python train.py --d_model=768 --head_dim=128 --positions="learned" --optimizer="muon_variant" --lr=0.0109 --lr_mult_qkv=0.7 --lr_mult_o=2.0 --schedule="wsd" --batch_tokens=131072 --train_tokens=967400000 --steps=7381 --dataset="wikipedia_en"
MLP neurons of a small language model. Each row is named by its layer, matrix (down: output weights) and neuron, and shows model dimensions 528-591. Each number is 200 + 30 x the weight over its row's rms, rounded and kept within 0 to 999.
After each neuron's rows, "fires before" lists the tokens most often just after its 100 highest values on Wikipedia text that the model never trained on.

L5.down2458,194,187,187,239,177,194,213,202,175,159,185,163,141,194,176,157,189,160,267,221,217,226,192,210,199,250,219,194,188,198,238,197,205,180,148,166,181,174,205,217,151,252,223,181,163,167,176,209,181,192,205,180,276,205,219,181,225,231,222,238,162,159,213,217
fires before: " to", ",", ".", " in"

L5.down1547,208,240,150,203,193,135,202,208,164,151,208,179,194,171,161,159,180,222,177,214,198,231,223,180,197,210,244,240,193,184,214,201,182,249,203,201,195,256,234,261,221,112,218,224,212,136,205,227,167,204,214,192,146,213,185,171,167,225,178,215,190,227,196,167
fires before: " |", " in", ".", " on", ","

L5.down2651,245,217,230,158,218,144,179,246,251,253,222,195,225,138,218,204,201,172,149,221,220,156,210,239,164,197,259,197,205,170,236,211,230,180,152,227,235,176,207,163,191,167,187,234,202,248,221,158,251,233,176,178,180,199,177,173,202,146,196,197,216,234,164,194
fires before: "0", "2", "3", "6", "8", "7"

L5.down2870,206,194,198,231,234,218,213,182,190,226,200,141,188,194,186,256,231,183,249,209,246,217,190,240,185,166,212,180,173,187,282,214,232,168,148,221,232,256,198,257,220,196,171,202,159,261,214,189,172,206,178,223,178,177,196,177,209,212,180,208,186,229,190,175
fires before: " ", " April", " January", " November", " May"

L5.down2119,239,224,242,236,149,217,227,224,181,188,229,153,204,157,243,182,159,208,220,161,184,205,203,232,236,166,207,203,105,242,172,242,237,201,193,191,191,186,238,215,226,184,215,208,162,201,244,194,191,272,189,145,212,163,237,215,226,185,199,174,202,197,174,230
fires before: "0", "2", "1"

L5.down1012,219,205,184,225,171,208,189,178,220,185,163,204,260,207,133,242,172,196,158,163,213,189,190,214,187,132,226,227,180,190,184,174,235,251,164,201,162,243,177,223,190,246,195,225,187,195,192,172,190,185,221,213,171,252,170,215,192,199,237,222,198,238,224,161
fires before: "9", "0"

L5.down2943,196,178,191,184,137,250,208,170,212,203,168,218,199,178,168,171,165,132,217,214,190,203,219,226,172,166,219,138,200,178,197,220,205,189,221,210,258,171,202,262,238,192,147,174,282,206,208,253,222,207,197,191,184,258,214,211,171,234,180,142,176,211,191,213
fires before: "0", "1", "3", " ", "2"

L5.down1837,202,223,183,253,237,215,193,172,201,203,185,144,212,207,183,214,215,217,183,209,188,198,166,212,175,211,182,189,208,201,192,233,177,156,189,181,184,225,156,178,248,214,222,223,220,220,209,230,167,182,112,206,194,222,188,222,234,215,230,209,229,234,208,161
fires before: "9", "1", "-", "0", "as", "8"

L5.down898,200,202,164,195,136,202,175,222,203,235,198,195,183,156,215,176,241,217,219,216,207,194,271,205,219,194,228,214,205,221,182,202,148,219,220,226,204,170,183,170,238,220,196,177,203,175,213,205,193,209,214,247,202,155,226,228,161,243,142,167,242,213,227,174
fires before: "\n", " |", " (", "C", ")"

L5.down1219,225,209,191,237,195,257,202,200,194,242,196,193,218,215,240,223,228,200,211,175,170,201,213,188,229,177,223,209,237,175,215,178,159,215,215,234,175,252,162,233,234,200,209,175,208,198,224,232,196,176,202,211,154,213,155,194,214,225,195,213,275,203,255,220
fires before: "|", "\n"

L5.down2800,248,185,246,153,178,198,183,191,165,166,203,205,212,218,227,168,178,171,259,224,248,179,229,170,230,162,128,139,150,216,209,167,185,132,224,189,206,226,193,213,198,204,138,174,201,165,227,226,169,249,210,218,158,214,211,175,187,196,204,222,211,238,190,243
fires before: "0", " to", "ing", "ed"

L5.down1639,186,229,189,217,238,194,211,205,128,157,216,209,175,204,225,193,189,216,202,164,190,247,210,192,180,198,224,169,194,204,190,172,219,186,231,186,184,161,257,204,232,219,187,158,204,221,190,196,224,148,170,177,246,236,206,219,181,194,207,237,165,202,211,237
fires before: ",", ".", " and", " including", " to"

L5.down702,224,183,179,194,155,179,247,161,229,219,187,185,176,179,223,215,217,231,202,237,249,165,198,166,222,199,250,210,185,159,233,218,252,181,203,185,220,174,185,176,221,202,221,185,203,181,179,191,232,224,158,234,237,236,145,152,214,196,205,175,197,211,246,183
fires before: " |", "1", "0", "2", "3"

L5.down338,187,183,175,171,171,226,197,206,173,223,166,151,190,190,224,212,165,149,206,217,258,183,206,206,224,191,228,160,223,155,184,229,191,138,259,204,197,201,132,200,240,211,202,232,249,171,207,205,207,236,195,210,205,201,189,192,175,189,238,160,233,206,211,231
fires before: "|", "1"

L5.down2136,211,232,192,255,222,261,207,216,153,233,217,228,168,223,205,214,183,245,188,187,191,202,185,260,237,211,204,239,206,267,200,229,219,216,148,170,189,165,241,144,148,217,206,243,195,177,204,172,185,177,180,208,201,169,179,246,192,162,177,231,146,200,209,232
fires before: "\n"

L5.down1115,194,190,197,201,145,144,176,180,122,253,207,195,204,247,126,206,198,238,205,163,174,206,216,198,203,211,219,165,162,222,208,252,212,212,226,247,214,205,187,234,161,241,212,182,204,149,234,228,156,140,183,185,176,181,231,208,168,189,175,220,192,250,226,159
fires before: "0", "1", ",", "5", " of"

L5.down168,207,208,186,235,178,190,193,206,222,212,224,222,241,179,144,191,197,185,189,207,181,203,245,230,237,213,168,200,194,169,184,193,175,163,162,224,156,231,230,209,174,264,176,189,224,215,175,200,216,184,189,263,188,116,137,199,175,192,196,178,193,226,167,209
fires before: "9", "7", "8", "6", "0", " "

L5.down2306,219,142,201,212,206,206,211,276,191,121,197,205,157,243,209,150,172,251,162,265,198,155,203,194,193,193,140,169,148,197,196,161,148,190,216,206,180,210,201,204,207,211,151,229,185,227,159,245,203,204,247,156,205,178,207,177,219,181,187,183,196,214,187,231
fires before: " the", " "

L5.down204,186,136,215,197,137,246,166,240,235,201,188,242,203,200,277,171,200,171,183,216,252,211,226,182,182,225,171,222,238,185,159,195,168,158,190,206,206,197,164,181,170,245,175,211,246,233,182,150,264,235,161,216,179,123,185,206,146,180,224,164,160,245,156,197
fires before: "9", "1", "8", "th", "0"

L5.down351,246,232,244,190,195,224,247,200,209,163,215,166,216,238,208,220,210,210,212,222,225,164,192,189,221,229,254,179,279,197,161,227,169,232,180,193,210,163,175,193,211,212,221,256,205,228,162,204,250,211,245,161,183,195,188,233,201,218,177,223,211,220,216,231
fires before: " the", " a"

L5.down1242,186,201,190,140,214,222,149,193,222,191,248,211,242,221,191,181,226,142,229,190,197,184,223,203,176,206,209,223,228,167,173,172,179,167,157,149,187,196,202,190,228,211,197,261,200,228,181,168,142,187,232,214,216,199,217,211,206,145,194,157,183,195,196,232
fires before: "1", "9", "2", "8", "5", "7"

L5.down526,182,142,160,198,173,225,134,187,202,181,225,171,183,251,200,199,246,197,199,208,234,183,183,149,212,163,113,205,217,178,185,206,208,194,206,185,232,197,198,186,196,243,239,189,226,222,223,218,131,156,207,199,203,277,207,254,238,240,198,193,233,170,251,252
fires before: " the", " with", " to", " by", " ", " a"

L5.down944,185,202,186,199,155,83,180,172,223,231,163,196,159,181,212,257,194,226,190,189,218,152,198,244,211,190,246,224,179,238,242,152,211,183,194,119,173,203,241,183,219,159,229,162,188,203,228,199,172,225,177,269,210,170,227,176,206,250,192,233,235,148,159,157
fires before: "9", "0"

L5.down2233,230,180,190,204,199,165,180,194,220,205,198,171,211,280,168,210,188,193,211,181,211,164,183,152,221,190,168,222,134,202,169,205,144,241,160,182,189,177,218,210,179,201,198,207,219,195,207,217,186,186,202,223,169,221,221,205,170,192,159,236,191,224,219,237
fires before: " ", " the"

L5.down2992,161,219,209,182,143,160,209,178,141,189,195,133,150,185,197,162,186,204,229,203,256,176,206,209,221,236,228,157,187,205,136,186,225,256,199,193,222,226,198,209,183,236,180,166,205,215,152,247,256,147,227,192,199,161,180,214,157,229,199,187,152,225,187,235
fires before: " by", " to", " as", " in", " the", " on"

L5.down639,183,238,195,163,172,210,201,199,217,240,216,217,126,151,217,148,214,245,212,230,202,182,201,265,193,218,233,221,224,226,243,200,212,173,190,203,208,242,207,225,217,236,163,203,217,262,246,173,215,220,218,172,194,252,215,169,173,245,228,178,111,201,161,203
fires before: " ", ",", "S"

L5.down801,201,192,225,141,204,246,182,238,261,210,234,160,208,196,199,189,156,200,234,232,217,216,183,204,214,216,226,261,193,211,238,204,195,203,223,220,162,240,140,217,227,262,200,229,194,171,208,186,193,206,169,227,125,197,117,207,184,183,212,162,175,200,203,186
fires before: " |", ",", "\n", ".", ";", " ("

L5.down2984,143,225,201,220,228,202,201,205,208,173,193,290,224,207,168,199,186,213,132,225,166,206,252,128,213,196,189,193,195,225,169,254,212,227,227,204,210,202,193,198,207,150,272,191,210,180,194,220,229,203,188,180,197,209,213,190,219,167,220,172,207,190,222,178
fires before: "\n", " ", " |", "2", "0", "1"

L5.down2232,205,205,219,201,203,203,147,219,151,270,193,153,210,212,185,192,216,188,181,233,209,178,226,249,250,193,220,255,135,192,212,225,145,167,178,238,258,145,156,147,221,185,173,200,173,237,175,146,170,218,163,218,240,228,179,199,236,240,183,226,213,166,170,193
fires before: "\n", "-"

L5.down1836,190,158,239,218,207,190,168,182,196,177,195,172,228,212,224,175,198,234,182,191,217,197,227,186,261,177,172,170,230,201,169,143,147,185,198,212,197,225,166,200,223,157,139,183,233,152,208,198,163,203,222,193,191,196,204,241,213,210,194,164,186,134,227,235
fires before: "2", "1", " |", "7", "0"

L5.down861,224,220,189,188,232,228,135,191,217,185,239,194,230,214,152,163,219,197,236,196,219,203,211,138,203,177,233,174,244,209,200,242,128,212,196,216,214,216,242,159,196,258,177,258,209,198,188,150,156,162,211,168,191,219,232,224,211,193,162,158,219,176,270,191
fires before: "1", "2", "9"

L5.down598,172,223,160,158,179,180,188,207,203,224,241,205,146,177,179,170,192,248,209,185,180,158,165,222,182,185,238,146,254,210,175,190,214,232,231,196,165,188,201,221,183,198,204,197,191,232,203,234,180,250,226,265,245,240,194,144,247,209,211,195,285,223,163,231
fires before: "1", "5", "0", "2", "3", "6"

L5.down2267,191,153,197,236,233,221,187,181,186,259,216,206,231,172,225,193,160,124,203,176,198,162,186,158,209,202,178,200,184,206,196,196,269,155,209,173,190,200,197,181,182,210,219,192,170,182,176,204,207,164,217,157,255,243,181,213,167,220,126,206,177,210,172,189
fires before: "1", "2", "9", "5", "0", "8"

L5.down1835,172,199,225,249,249,192,201,175,134,205,238,180,190,179,211,233,234,159,232,186,187,184,220,193,178,180,184,207,164,205,206,172,205,213,194,158,187,224,176,229,208,168,238,184,183,238,185,218,191,214,233,164,217,195,192,188,195,172,181,192,225,192,209,193
fires before: "–", "2", ":", " |", ")"

L5.down1080,245,166,237,202,207,185,198,198,236,185,162,173,208,174,242,222,176,152,145,181,146,223,167,151,98,177,202,152,210,185,206,196,219,185,167,202,189,189,193,179,197,195,166,246,161,238,253,184,216,212,226,181,216,241,211,150,204,177,189,202,222,188,247,198
fires before: "1", "2", "0"

L5.down829,202,198,202,244,235,217,181,164,203,194,243,173,219,238,176,194,186,184,251,232,166,233,165,226,175,190,194,230,175,173,214,154,196,188,207,209,208,207,204,231,186,162,195,210,190,206,198,206,219,209,223,212,218,223,185,170,195,265,223,190,221,228,196,210
fires before: " ", ",", "."

L5.down2421,229,156,145,178,210,192,241,208,178,210,146,162,198,208,191,210,174,176,210,170,169,183,218,211,201,266,223,162,202,172,146,222,197,277,172,217,189,245,223,173,208,221,154,226,213,182,227,198,194,145,132,224,192,195,233,242,165,156,136,192,254,249,236,220
fires before: " ", "0", "1", "2"

L5.down1787,230,225,185,207,240,204,216,171,259,191,212,234,197,156,212,142,227,183,189,186,254,227,263,234,170,175,222,170,173,167,219,192,218,192,201,204,277,177,198,179,201,237,165,201,226,198,201,186,211,233,186,171,149,208,205,160,233,162,208,178,176,171,217,177
fires before: "9", "0", "4", "8", "5"

L5.down2759,181,158,259,203,225,193,183,203,236,221,197,196,226,194,241,147,166,220,215,170,231,218,172,214,209,161,201,256,196,233,201,182,210,170,220,209,263,187,222,246,189,179,129,242,212,153,159,255,181,178,224,171,233,220,213,156,172,232,162,212,196,183,182,165
fires before: "0", "1", "-", " |"

L5.down2621,191,252,198,179,216,191,221,183,169,227,216,209,209,184,235,276,184,212,193,211,183,242,202,200,246,155,206,220,224,263,195,183,168,131,200,218,157,183,210,230,176,223,222,193,216,231,249,154,212,183,213,211,167,145,165,160,242,204,243,261,198,225,160,265
fires before: "9", "1", "2", "0", ".", " |"

L5.down1662,230,196,220,218,167,231,177,163,164,246,220,242,216,204,253,222,158,200,178,232,185,178,226,187,177,204,231,198,231,200,212,227,214,212,196,170,205,173,151,154,236,157,232,205,176,206,201,204,211,272,130,242,205,200,183,197,197,172,225,197,186,177,217,176
fires before: "0", "1", "2"

L5.down355,209,265,217,160,209,184,191,207,189,205,232,214,191,205,204,175,182,219,202,213,217,228,213,194,179,204,230,185,204,231,213,240,181,231,223,189,184,176,203,211,168,216,192,200,216,248,227,162,251,192,171,172,226,169,151,153,258,228,253,155,161,245,171,193
fires before: "0", "1", ",", " |"

L5.down300,219,272,181,183,178,228,240,166,234,203,211,193,204,193,188,143,200,170,229,260,161,173,183,205,250,228,189,232,223,155,204,192,199,209,192,165,230,239,173,220,174,203,157,208,209,215,250,180,188,162,262,205,207,195,208,246,253,211,207,152,228,181,190,232
fires before: " "

L5.down1699,219,208,175,189,272,180,187,235,248,211,157,225,157,191,206,223,162,157,227,188,207,191,225,208,252,228,234,245,185,156,182,227,237,167,251,215,203,146,159,175,132,194,187,143,177,211,215,206,192,267,200,232,226,211,198,176,158,200,182,177,212,217,195,225
fires before: "0"

L5.down1159,162,211,185,169,236,187,250,239,206,187,142,187,162,221,160,169,129,150,190,221,215,193,168,214,205,204,219,210,185,153,258,187,152,197,223,227,208,229,175,153,137,263,183,251,203,188,203,156,198,220,149,181,197,207,196,195,223,237,224,249,186,212,168,194
fires before: ",", ".", " in", " and", " by", " ("

L5.down2293,186,237,239,248,202,229,218,209,208,223,178,255,276,179,189,154,221,241,196,193,223,197,177,255,197,221,195,182,192,158,207,186,164,196,167,263,211,142,215,153,219,161,189,181,187,201,166,203,185,192,228,217,241,199,198,228,218,231,216,208,154,208,191,175
fires before: "\n"

L5.down2387,135,206,180,236,203,175,257,200,154,152,249,169,231,184,245,186,139,242,210,228,249,168,214,251,177,210,136,193,181,190,195,195,174,250,235,183,216,198,141,222,173,205,172,197,197,193,159,214,226,221,204,230,242,231,198,190,227,208,166,164,236,185,241,186
fires before: " ", "1", "\n", "2", "3", "0"

L5.down2428,210,186,233,189,167,188,171,149,211,227,204,243,161,161,216,209,174,164,193,235,239,170,199,213,276,172,155,182,177,261,176,213,183,175,168,215,221,242,165,241,220,195,212,165,157,200,191,206,252,195,203,196,192,210,201,201,253,170,196,215,273,232,212,157
fires before: ".", " \"", " |", " "

L5.down388,198,165,193,195,209,183,179,151,177,177,221,161,160,182,129,181,196,184,238,215,188,187,198,190,231,200,173,197,243,148,200,186,207,206,188,193,244,282,151,196,240,197,222,235,261,234,230,205,174,203,223,175,202,198,141,198,227,185,200,212,167,162,209,217
fires before: " a", " the", " well", " an"

L5.down1927,168,206,190,205,224,255,213,209,210,234,217,207,186,194,200,170,114,168,176,218,184,176,181,233,233,193,170,215,179,186,211,192,213,247,147,205,198,223,185,186,200,196,155,207,213,191,232,223,186,143,235,272,200,156,249,209,161,207,258,199,199,213,246,237
fires before: " ", " the"

L5.down842,171,212,209,195,218,205,208,155,168,220,218,197,196,258,169,242,179,165,164,178,225,210,171,188,176,223,165,257,188,210,138,263,201,219,191,232,253,167,188,241,150,249,217,168,195,184,195,271,184,199,208,225,218,169,238,207,200,186,206,200,186,179,207,176
fires before: " |", " (", " =", "\n", "):"

L5.down1434,290,149,190,191,212,163,153,181,228,180,219,196,184,265,193,208,192,208,214,218,213,181,211,159,206,184,229,273,234,211,191,204,133,215,197,203,199,234,137,213,219,213,223,205,226,193,247,210,195,214,190,233,173,224,206,205,165,212,209,191,194,180,213,163
fires before: " |", ",", " "

L5.down58,172,165,250,206,202,219,225,182,192,205,190,218,219,214,138,199,179,122,176,213,189,237,228,217,209,160,233,206,182,194,216,207,221,206,199,214,223,250,204,208,177,196,227,210,230,184,176,249,163,215,132,251,175,231,204,232,197,169,150,192,236,156,240,250
fires before: "1", "0", "2", "3"

L5.down2503,165,212,190,267,228,207,225,190,221,234,209,162,240,192,217,204,159,144,188,197,193,193,203,199,195,139,182,169,203,192,185,209,201,156,193,228,190,209,178,231,190,233,182,196,185,184,257,197,142,246,208,202,195,226,254,181,206,183,198,172,250,247,202,255
fires before: "–", ".", "-", "1", "0"

L5.down1990,229,164,157,169,179,199,179,204,177,240,149,216,155,241,216,163,193,194,252,175,208,153,224,236,197,187,166,199,240,209,210,158,211,209,227,174,245,173,165,173,206,194,209,226,208,160,205,248,179,181,242,213,161,254,131,205,215,213,150,229,177,235,160,206
fires before: "1", "\n", "2", "|", " The", "s"

L5.down198,288,165,164,200,232,209,161,218,246,166,198,191,212,180,200,202,226,182,209,255,266,230,244,217,177,201,204,188,190,192,230,206,219,194,210,185,224,194,179,203,219,203,259,206,174,173,187,215,205,194,191,215,221,245,193,227,234,190,220,204,210,177,222,191
fires before: ".", ",", " in", "'", " and"

L5.down3006,213,199,186,215,210,185,216,217,192,195,217,187,171,185,169,196,229,192,186,175,220,237,189,187,197,176,222,158,143,147,193,187,246,261,235,235,243,222,236,248,220,219,190,165,254,199,239,182,237,203,231,173,200,224,212,189,162,242,194,206,137,220,233,200
fires before: "2", "1", "0"

L5.down127,195,207,162,200,215,183,163,257,229,162,166,176,205,195,132,180,184,199,223,264,146,242,219,158,207,163,224,211,219,173,232,217,178,186,166,154,218,249,248,223,200,172,194,201,206,185,172,210,213,232,133,199,268,188,171,219,167,197,207,175,175,192,220,168
fires before: "9", "0", "1", "8", "2", "6"

L5.down2277,193,159,203,244,159,214,210,180,187,155,179,249,250,150,168,213,189,206,176,214,157,234,217,188,166,198,195,238,176,190,146,130,157,172,246,198,242,231,247,229,233,218,162,218,191,172,159,241,222,239,169,164,216,200,171,185,176,155,198,238,210,229,218,162
fires before: "1", "2", "0", " "

L5.down2905,193,207,241,222,258,173,193,210,197,183,157,165,231,302,205,241,213,218,216,212,209,147,189,240,205,221,194,203,213,191,219,156,181,214,188,208,242,195,251,229,182,203,185,201,194,198,258,239,191,225,205,199,201,188,268,200,223,197,184,208,174,219,211,162
fires before: " ", " later", " the", " November"

L5.down727,194,159,217,217,223,178,159,197,174,171,150,224,227,254,200,212,206,232,162,227,210,194,168,245,199,239,215,156,166,199,166,208,182,215,178,195,167,212,210,207,194,206,231,192,171,150,174,202,176,200,177,223,224,233,237,189,165,154,162,160,196,248,219,202
fires before: "0", "5", "2", "7", "4", "6"

L5.down2698,208,196,180,210,209,243,168,224,207,196,226,206,243,173,209,189,235,161,210,198,207,200,188,191,242,177,198,233,212,147,179,200,208,195,231,166,209,181,218,207,239,155,140,221,160,192,193,218,147,217,214,203,223,193,183,187,227,198,153,263,198,240,208,223
fires before: "\n", "-"

L5.down1834,173,206,214,215,211,207,186,179,180,226,173,200,225,205,233,100,208,203,173,220,249,149,183,168,143,208,199,198,222,174,235,220,237,218,225,227,224,174,191,200,200,198,177,246,223,229,162,248,180,205,144,182,190,192,264,220,173,198,230,212,182,220,241,180
fires before: "0", "2", "9", " of"

L5.down1481,202,197,178,178,194,196,234,176,145,153,168,153,177,164,229,226,186,225,225,216,205,197,214,144,211,204,225,211,198,166,261,169,160,210,205,183,217,262,231,239,214,153,171,236,177,227,192,192,166,191,264,185,193,187,176,195,235,189,168,157,198,207,231,255
fires before: " "

L5.down2945,160,189,188,199,261,167,137,205,189,152,204,223,196,168,217,201,133,140,197,179,180,127,200,180,217,160,183,217,156,180,193,197,223,297,210,179,216,127,199,192,243,175,187,193,156,160,203,263,214,173,189,203,215,162,247,219,227,216,240,249,186,178,167,214
fires before: "\n"

L5.down1337,182,146,234,163,208,191,241,198,249,196,238,172,222,191,205,259,219,142,193,208,210,218,187,206,172,217,210,236,158,159,229,227,192,172,236,176,214,224,199,188,142,179,183,207,157,242,202,263,177,160,241,221,176,209,204,185,238,188,193,233,212,201,190,194
fires before: " ", " November", " December"

L5.down1779,190,256,223,245,198,190,165,144,162,247,214,185,179,189,170,225,223,245,196,187,202,233,244,213,170,181,172,137,228,232,181,186,239,219,203,251,180,201,254,208,247,279,204,167,229,173,206,213,184,193,192,243,229,226,173,197,210,211,161,193,216,177,267,165
fires before: "1", "0", "2", "3", "4"

L5.down2719,204,186,203,208,200,200,175,180,164,223,209,218,213,208,187,170,192,222,202,251,193,165,202,170,137,214,157,192,217,201,207,202,225,194,170,225,212,219,139,163,234,206,180,245,175,199,181,177,188,199,179,179,197,179,200,202,133,200,190,225,225,188,160,219
fires before: "\n", " He", " The", " In", " His"

L5.down2371,275,194,188,165,234,217,178,219,226,256,251,209,214,268,170,188,186,146,227,246,193,173,246,184,206,188,235,234,296,192,201,186,272,174,205,253,248,194,222,162,208,116,154,182,210,202,205,155,166,197,190,206,193,179,187,206,219,179,227,249,179,267,161,188
fires before: "\n", ".", ","

L5.down2314,196,158,195,159,203,206,121,212,238,203,177,184,232,166,207,190,187,190,239,138,218,194,163,172,191,229,192,239,183,211,262,215,191,209,223,187,247,167,205,211,205,170,223,167,161,187,201,231,133,191,210,185,206,211,231,175,227,175,205,173,169,253,176,241
fires before: "\n", "-"

L5.down2120,177,258,244,190,228,213,218,206,183,201,221,173,184,230,209,228,226,197,224,189,117,222,199,220,146,225,178,236,181,198,166,188,213,200,249,255,230,189,208,210,218,159,243,222,241,273,181,244,195,174,176,213,204,193,193,135,230,201,173,230,159,206,195,212
fires before: " |", ",", "\n", " (", ";"

L5.down1101,157,190,184,247,187,170,180,148,178,194,243,195,206,259,192,203,251,147,179,199,192,208,192,203,159,280,177,198,187,169,200,228,227,189,205,132,212,174,284,87,245,210,203,175,227,189,218,175,176,231,214,187,95,191,198,241,192,220,191,178,225,206,246,212
fires before: " ", " the", ","

L5.down491,226,216,187,202,241,226,215,214,188,197,226,137,191,170,154,217,208,156,200,145,207,181,215,205,219,191,178,171,242,181,236,199,269,255,221,198,259,153,245,176,240,178,184,190,182,185,163,202,230,186,162,220,244,211,145,168,242,192,189,222,174,226,196,249
fires before: "\n", " The", " He"

L5.down922,201,199,210,175,172,135,162,192,249,210,221,234,195,217,153,173,219,217,183,239,166,183,238,200,209,251,189,168,207,190,222,197,181,177,241,155,205,195,170,185,181,175,208,180,192,190,207,220,254,144,163,223,217,198,247,181,204,219,224,174,168,205,135,187
fires before: "1", "3", "2", "7", "5", "4"

L5.down533,199,237,198,210,179,203,206,191,219,187,220,203,160,182,244,219,195,210,245,218,210,223,136,211,257,210,171,190,190,208,209,168,218,189,209,188,201,167,189,232,210,174,180,149,185,161,209,198,259,283,193,245,182,164,270,149,203,232,190,193,262,211,158,221
fires before: "0"

L5.down1432,260,189,174,211,165,205,152,237,189,239,233,220,183,171,162,226,223,263,138,210,233,186,239,193,180,169,174,209,199,226,231,243,240,184,157,232,176,130,229,174,170,184,152,180,199,216,152,151,218,163,163,173,210,197,148,222,289,197,148,171,170,217,106,162
fires before: "8", "4", "7", "2", "5", "3"

L5.down2432,200,223,155,192,202,204,179,169,257,217,191,235,224,189,185,198,221,166,159,153,233,266,162,163,165,127,191,186,139,203,151,219,158,211,228,207,217,183,218,213,208,215,192,185,228,178,211,227,174,168,188,177,186,222,194,170,197,258,248,276,175,205,226,247
fires before: "–", "-", "0", " -", "9"

L5.down1207,231,188,181,182,230,210,156,223,184,151,183,187,213,197,216,232,228,174,225,192,200,245,178,171,184,258,201,248,222,226,186,209,201,203,190,192,196,116,205,200,128,220,220,113,184,206,199,181,227,183,150,200,242,192,207,237,236,194,215,170,179,234,207,237
fires before: ".", ",", " of", " and", " in"

L5.down2078,180,213,214,228,173,215,221,198,205,183,192,187,190,204,200,210,163,237,254,209,238,165,196,170,248,214,205,228,225,169,152,205,207,175,229,189,173,211,238,190,210,185,187,208,206,156,225,194,199,228,261,182,165,228,113,160,173,225,241,269,244,191,201,179
fires before: "\n", " "

L5.down1230,163,154,195,254,281,245,165,193,214,186,185,166,210,149,196,175,189,120,243,227,151,218,198,211,205,178,190,151,218,211,166,168,161,215,175,148,223,237,244,212,200,211,188,174,184,183,258,204,208,250,237,204,229,174,138,221,187,161,156,197,206,235,239,217
fires before: "1", "0", "2"